python train.py --n_layer=14 --d_model=320 --n_head=10 --n_kv_head=10 --head_dim=32 --d_mlp=832 --vocab_size=2054 --activation="swiglu" --norm="rmsnorm" --norm_place="pre" --norm_eps=1e-05 --positions="rope" --rope_base=10000.0 --rope_fraction=1.0 --qk_norm=false --attn_scale=0.177 --bias="none" --tie_embeddings=false --parallel_block=true --init="normal" --init_std_qkv=0.0342 --init_std_o=0.0 --init_std_up=0.0342 --init_std_down=0.0 --optimizer="muon_variant" --lr=0.00153 --lr_mult_down=3.0 --beta1=0.95 --lr_head=0.00843 --warmup_steps=200 --schedule="wsd" --decay_fraction=0.263 --decay_shape="linear" --final_lr_fraction=0.0 --batch_tokens=[65536, 131072, 262144] --seq_len=1024 --doc_mask=true --train_tokens=664800000 --steps=4860 --dataset="wikipedia_en"
MLP neurons of a small language model. Each row is named by its layer, matrix (gate and up: input weights) and neuron, and shows model dimensions 128-255. Each number is 500 + 40 x the weight over its row's rms, rounded and kept within 0 to 999. Numbers have three digits each. A neuron's up and down rows have the sign that makes its largest values positive.
Before each neuron's rows, "fires in" lists the words (lower case) most often at its 100 highest values on Wikipedia text that the model never trained on. A number after a token or word is its count.

fires in: "of" 63, "all" 7
L10.gate789:438471498452571545516569535487469492514547525472508483491513502497559449534497462470561485497550450517472542524476498453501412515511536545485464536504552464458531488472506499438464516428505479539544480590444602475503526551432488521537525482425439500503489530467492601542550514463508507550548565501510486487449523522495476478544451504403494509480607535518462536417466449444468461452487
L10.up789:452448571506554493523516482514445536552496475508532489437486527510410455497539540491560521488415557463511444474509533506561486473534540434503449426484504571530574480476528530442505475533549537574563438585541447514472477481510402548477546537444508488439490567520450466482523462480462486470448517487492526448510456465565487523580529482473435506474536543483527468487530574481483507495478

fires in: "of" 20, "to" 14, "and" 14, "in" 10, "following" 8, "with" 6
L9.gate821:491485476500543483484565498572562457532490566495491498540421550487546522527508493477498505503530437552479504476532494481507490572506435513496440467493476481535442545515475540527501548493510443409459522498551500542578486503522543421456557555506522542503514474460457618442479557430532567446533483411513570546518485552495480540528544482476550499462548520494502530412561477426509453455556
L9.up821:560454471433492573501550525587489479498505484470497515488547519547430522490521492494525506459466496521485496497545475494499505585556481498542464499479454493398551513472541392549506487533455452464439418503571445547508512478470478566472467559498546539494460426491494556418466524450530542539521483469464560530493470489511495439528403496458524529497480585509476526474510585523453490571537

fires in: "of" 80, "among" 6, "or" 6, "and" 6
L9.gate641:452475456454520524509510458542482484519508520462441510558504408497490480610455506539479555468486527499513515582467536514561458551505477477516509492477512531513440530481494504452477455474480522423487445568553547554556475474510509477458536476470488514528447535468502542542510422401528569463484508436564500491494569553515443503538455437500481465499533523447527451448475455548512542475485
L9.up641:523470507505516437537463497451511516456515481462547467515519482504466461552428484509470566406557499477538468492511536528501518558508566521478469539479498470499509566433419549510501521449489520426534428529520498551480500524491519511497523404454554474514507542528453472508551447492513421488499497457529484522453528490460474481545540463557450474434485529520565447415452521446542477523521

fires in: "a" 37, "is" 22, "an" 13, "of" 8, "was" 7, "one" 5
L9.gate463:449496414500526473537540562543459511509470487459598505485470490384583515500403505486508502438485506475461458532463508519569497454435471450414511449476416487514477527543535487471497498479435472569481482520496499523500543486526447427551504575516548508447441461530543509508519478489510514492542497544515431410536478533560469456534513484477469515492498506468448445526435553504494534498421
L9.up463:482529512550437495469550499471477503444456454492566524459580502443485478574486490466506568485538465474452497482470538544525560510456525579455506433507517464530452502506475502410541521541448434516542440463496484535494504434552534460486529597502433532401494531522529496514475477489464490472505496409426484526489481472534398578520523433485509516502471522502537493543432522552520499541543

fires in: "an" 55
L9.gate65:427540492517585479534469532517454521491426478510528564472479473515491555555489549512483437452510492475426415556468620500524482497519500576472490432504500529496506509493399456539464546587488535536479510542555552498525527438531495455498571525479567488467544480512477534546516556470452552523527530504558438416475543435527465484441542489621445493557548514510488487477540468435529458541476
L9.up65:436489486497533443460571530474534409463402468527480459481481509519535515483542569469526511455464481436561547430519515520467495444484506431490511508485443486575549449508550555443531468544471503489511497533465499513426537451477489544526412517493463484421586488476466574485504529544519509522464453468569518486497490547444434593544546466493501463555502542524478541493542537517541533528492

fires in: "of" 28, "released" 13, "in" 6, "founded" 4
L9.gate609:492518539522496533524491511492455573524493527521495502510508560439616497455524544544601444500491517523468506507521490444517451529478476490515473589542535535517462490526443580494506522493426475479455468483403459463526506437438542547533511467464496468519527493466524485538487511524523558540464550519500473442548464488446495510497496477473547531528457536481464583496473581481507475481482
L9.up609:488461505529475596506436471521550483487562458475493532453495466465533475441488453480554476516554490526505542500525523468551519510572483491462524502535554524505524429514479498490472525587480518449474427477557530504432450563537518563458456545512464534472446451447496561504427482498521456519557523546447560467485470518505491498562433518484516442473472517484446485526434541507455582466506

fires in: "in" 54, "directed" 6, "translated" 5, "into" 4, "of" 4
L7.gate681:539526453516475501562526413536525529523566524517495562598447492510488533451511482508576525512468468476526533411509502554536461484520497548487431563460483545528517482487491467520519463461542469542469550569499497498476412495504549464477473519464415496481530511451481470451516502502417512478470590497510456430521468456532491406544473604471468509501475547541466528545467438516501464475561
L7.up681:520446469551511455502523464455553447499553500380457514470539438505469522504512430476602499531483458512463572477479523442457474540561484556495500440467490397469534438524478478472528526501487473462449492568576521510473472481467458434492437511531517553533472460535465417466557522515475432466507499560485481505450463514545520413564513573503509503486479494448567451504536534516445489506541

fires in: "one" 23, "this" 8, "another" 6, "different" 5, "that" 5, "two" 5
L9.gate449:506506494512494490529553493485574408576496462505517499542481525497512523499488501443622503524477526456502494536492482498364480513524481537512440457487416577494488512511518505436467455435530548486451457506464525510473503509476463501527551457578443515536460451392529549451511503502502537472555519524507444490521536613449436509476536446543484486496502567496482481465472518434474474461531
L9.up449:526484493505437531533504441547551487542486547533521470520523546461504398473494535518564558524456452458530459565500510539511416517518507516466454547506582491457554474488484499495439467484498462466489499476494530553461463557474445514421455576481476536489490411477490502475539491444503607527472420453538497474540545546493516529448544530575486563447509563438533490518490419502481545576487

fires in: "of" 20, "some" 20, "many" 9, "those" 8, "other" 6, "the" 6
L9.gate604:470448485477544488490478503464578498478502546565535527453511443516515538566539456513481494443532493465455502495500452489491513602589472466462476468497416498483495457484448474496501562412492447476448501514446557481533527548485533527431413448470512485597440485521506480505581490484508519499537468505576607542479455585501457543491526513441476487416558604497498427532553446450371463454448
L9.up604:420445417467464550555489468577527477501469429434501523532490452510497428590461453534584562442413504436620518497536534487510503471462538550557462464590547533482534540506534510493426469411539514427502467566438557425443556450461408455486547527437440528560533553495428503553534474503474522564477504530548575493448507463476461519479566516453469492533458410506448475436459534491534552472524

fires in: "of" 35, "at" 22, "from" 16, "on" 5, "in" 5
L9.gate410:451493525523493519575505539410502427531545384522463473509485445491489558538463493644527512482491493479544505449537510512465539470491507545474548578486562500523523518511495444479488493467498526505431411500522528496440462478441522500507548435466477506517555539590515489491534520507431513527489484539453529514501593504547451510498540551494528474521398424532470446486427483538505534496491
L9.up410:487474493514433547494424555404502514467514557441423462463462479481460493445484492537502520454519531488521515553500471476540494484527513549434528563520571490529529415584479433505499551553465509559548489435455524480483470535430539571500432475489481524421514440526522483522527507491468502479547564493444513504457532450523493478496478524400457502509513463437563487560469526517491493518481

fires in: "all" 19, "each" 15, "both" 13, "one" 10, "any" 7, "what" 5
L10.gate19:498450451496534514502479536464481532525475535488498463500550484503491437542511447472525565501528472522458442496481488573555543506603514455521504499465407526446475511496482485467486475518550511505510465492513473540497514501538454489458513448495498497488470516458466524477532493520471443533470527547508443451510494525552533524478478480472438490551565530467504476400537570511414451485485
L10.up19:486542501506523454530471461545461514503437542497511483472554453480459432529508529526486528475453539530531521445471548551458463552497546454483517511551495603541475551520455513527468593513498457479479503528560462476444484480440518486544551444471502423578506552520472458493560541505482527541508450540493498494453527555454455452501515492510501527448495407574524471435422475487496557468447

fires in: "for" 31, "of" 16, "without" 12, "from" 7
L9.gate54:481463432468478594468522486431456500463473500514470489540496444517594452489486486555468462483506494464424590630435472433465502488500518506494393495526481488469501488483546530545460501509472492471511535550504495527592457574443476433534588423486501520446398484392490559468468453535504529529458545490468447499497525472455512554480519510530398511475480512563477528454441512521486553509500
L9.up54:430508511550489559538548525455509534380513467554493492495519528477417404522560520519529497494519497424478410514489518571511477523470479486521452469470529444556529531496505532559443406560509485550566463437540516561520555466505527486487500488456464524471482457535438463465457483452454498495464521509502502497534429537517451494543476496527443440474450588453493560470452492533524430533499

fires in: "by" 31, "after" 21, "of" 10, "in" 7, "before" 6
L10.gate319:491530514527559465531498451465470550562455492503519457524477502506488422501529500589510499506469511465484434542496505525474551496493474581517520512554598456498555418495504542531529445476459499451425482505492489488546509435536488430553520538533446472508525484470473494486525467494519555542493451450451467494554495518453541522477476489519450487483551479458592479506480610495451540533508
L10.up319:513501520497532500491557383571420489531503475531514424498474459545401500436500476511449442528449487426467447506502495482479440500504505572454546492559527502593451517491459465554473490475535477500484528510553469537493460437568494532526567522423511540528580511508489517473520482546532490577532474458437455490452483488461495475480504464513523511541472569540565517500501479492439628507540

fires in: "arts" 14, "science" 14, "history" 8, "culture" 5, "cultural" 5, "arthur" 5
L4.gate224:535444460425486551475490531486500502520520500531483500443501445537469561470494502490599527481485492444431513451589460408504549488472487504530506518423473410518525496541502538523532451494512509484502531526474477489479511489505440474484475565502460514553489538471524498488468527553571504508477514527474531489465521493521515516493547517515514565514565558551507508562555503530488512520547
L4.up224:522465504540517517434605515517491538503432478539452482514528390496478519517408522479528438411477512493492532529494503489466515442445511495522523508479557461548515551487509510510562489480511477614541506477544502581524490508432473551512510554527398574493464519462502510520512550579507443551463501555498482469490484533517582502529492473551417568507518525550465487488490447564449496542539

fires in: "1" 23, "2" 10, "3" 8, "9" 7, "4" 5, "humans" 4
L7.gate329:462435495441580431521533506508556497468444473484517535571480519538524498518545478480451474579437492476509503445504603476528548470465532477481485494473480556451456539503519475426451573464453466488503531535558421528453472563489454547440499537505555476553568562539510507507493457527467472543553508558545463520505470486481558580471469506549515511451442548519573520560507511460468477460581
L7.up329:576517541376466517504512480441466469520502494493452513491470554525534558500509495494528501452506455540496482466475529508513527553426494410503461534500489467563437524520459533514550540479547519483466526500498529555494464475509455477427458507452487478435589506473498563503451461451495491506522541515530482528480581521502507494490445492464435532516497514486486425491468512513448508465557

fires in: "to" 33, "judge" 9, "as" 9, "make" 6
L9.gate483:493498478510482539433485466512463551408495504473427516478411495417453552519589512539576529494532574506529504531492497458470481447586513491467431484508543484541498501533525518531535498472488431433505539508545470458448490498519498464480448513508510509544534416481507524461459515533443551486513453542458517493537548554523490451573448557520474492501490496530489471556543480499442518484426
L9.up483:458548504520497519533501453580477411498462528556511543545422494534458511505485461509487465558507491547517509494449501440507514489476465547503516508502539480417395566456533544468532484470494528459524499470547574502550623488437468471479536526510454548494545523483513560506493494485504467437547488486492463468543544499558477545488478502477466461543503498533496599475441419487567496559521

fires in: "the" 41, "this" 13, "that" 11, "a" 11, "next" 4
L10.gate559:474482562488507442519467467538504506446557473497460548482472473481476443463536432496528482534500544457451512545495576492431491435497526548415508529395544522546520490512527468612512553484554536399492498567556469533512481502482404481579519518501452488406481487536493489504542483438466483547511535498548552439499554520478509543503496490521526532538561500460450481475495424512503511498509
L10.up559:511535458526491489477487492456511495538544541593448523524514408487517514514472509432474504483381545543511466534523536612550520491517475561537447588497534515504480513538553475532445484498527497496450554493526469517446476540504463452489484512443557455458487546448438583532519510473468594513513469544524559467540559521456489512510543442513519496532587472475518469413397530529489611421448

fires in: "during" 25, "after" 13, "before" 6, "for" 6
L5.gate641:537437488582519535464482473439471486549533537506466541468462489483487571487500513560561536505450436471509523481537553476529491520476471502516477566469546535563509446516486552489488558460509410538520485473557439418476492491529486527471510531554490557467577482485505441449566536494473466502399481482455483478518451558514491456513608495545511488532483477501523472509496561453511542517428
L5.up641:502529534465496452508604587473569537550440544431522494455460426501489519531477560449454525518526532428511454511540474519487496456551496433459517542511442456509507474538516494561477501357472526609525489569485462478507456440509535541505568512499484499536498480482539467468498485599481522496564490541469478459534446436571506504503517472501531524535442500486519537469509468511511489472542

fires in: "9" 15, "8" 14, "6" 12, "7" 10, "0" 7, "1" 6
L7.gate314:499585469429474528455513519543502541493462501460453531528497498532536546470499442514501503474484572520492523517492511536566511478492475455520543508474468597486512443514465475535488553529558470517495476519478433564468476459523470532501466486491534412585545505479612491552515473473522475495516513553545491541505459566472531458494429515490512495524521492462511484412471481537495518449507
L7.up314:455558441473493517532494494413465522528524509507499512503507470496445455605506487507466507488467522503466512416522507448505492563469511489510478541476449484543478469516403506465465545515527507574506462505478445487507540481521442540484486452480522532500520527506523459482509500452475476518530533565508506448538566458491536526516541463495451525570478495570526563480520480483458587481573

fires in: "this" 55, "that" 17, "it" 13, "these" 10
L5.gate665:474506536564613455494489401553486488487517489447535462521529557487524512557522457501518544497442480537508545526533554548459529520433470497542453499491627507559534405478538539474417488492517475485496484567515515558484482486542468497537418558557509475520524503554511448522523494497452560421494497612496557396455537482492473524502460466569481582440525526430493486470414543466453437504513
L5.up665:480526520483557511473531506480491563504523456499536467460502485505503516502595487542548517438452475518541494494493493521480486529533527519462491490503501434553492471500456471552468465500476493491550523559531526522476446525484516507469475492494549457478560596459508395496506463473547532503500441513532457460462599541436491508499434491495451508531454534420484472410511456523493486534544

fires in: "released" 38, "opened" 8, "created" 6, "founded" 6, "launched" 5, "constructed" 4
L5.gate694:546504532506502526439511517583522530547472503525556548518498483470509518502517428540573459525533483519524484499445572499555503486474501479463525489532452520515467458560462512537555509662439490450531487516504520480521491525508505509492504472493498536496460533496436532488471470452574602519441463549531474537455455518452494493506533526484521376472533529525486531505501484609560534522473
L5.up694:477593539470429553476483614567475533483432530503533507465465559477457512443496460493535491454439477514609566527486549473527474494452453492454548462497485478518500420477525515487478497505527572439477504553515526523531480492517484535516471493472538480453591532440456557443452508467503480534568529479486562484543497502485485452517515532493512501538443454493476523532497464527606472520503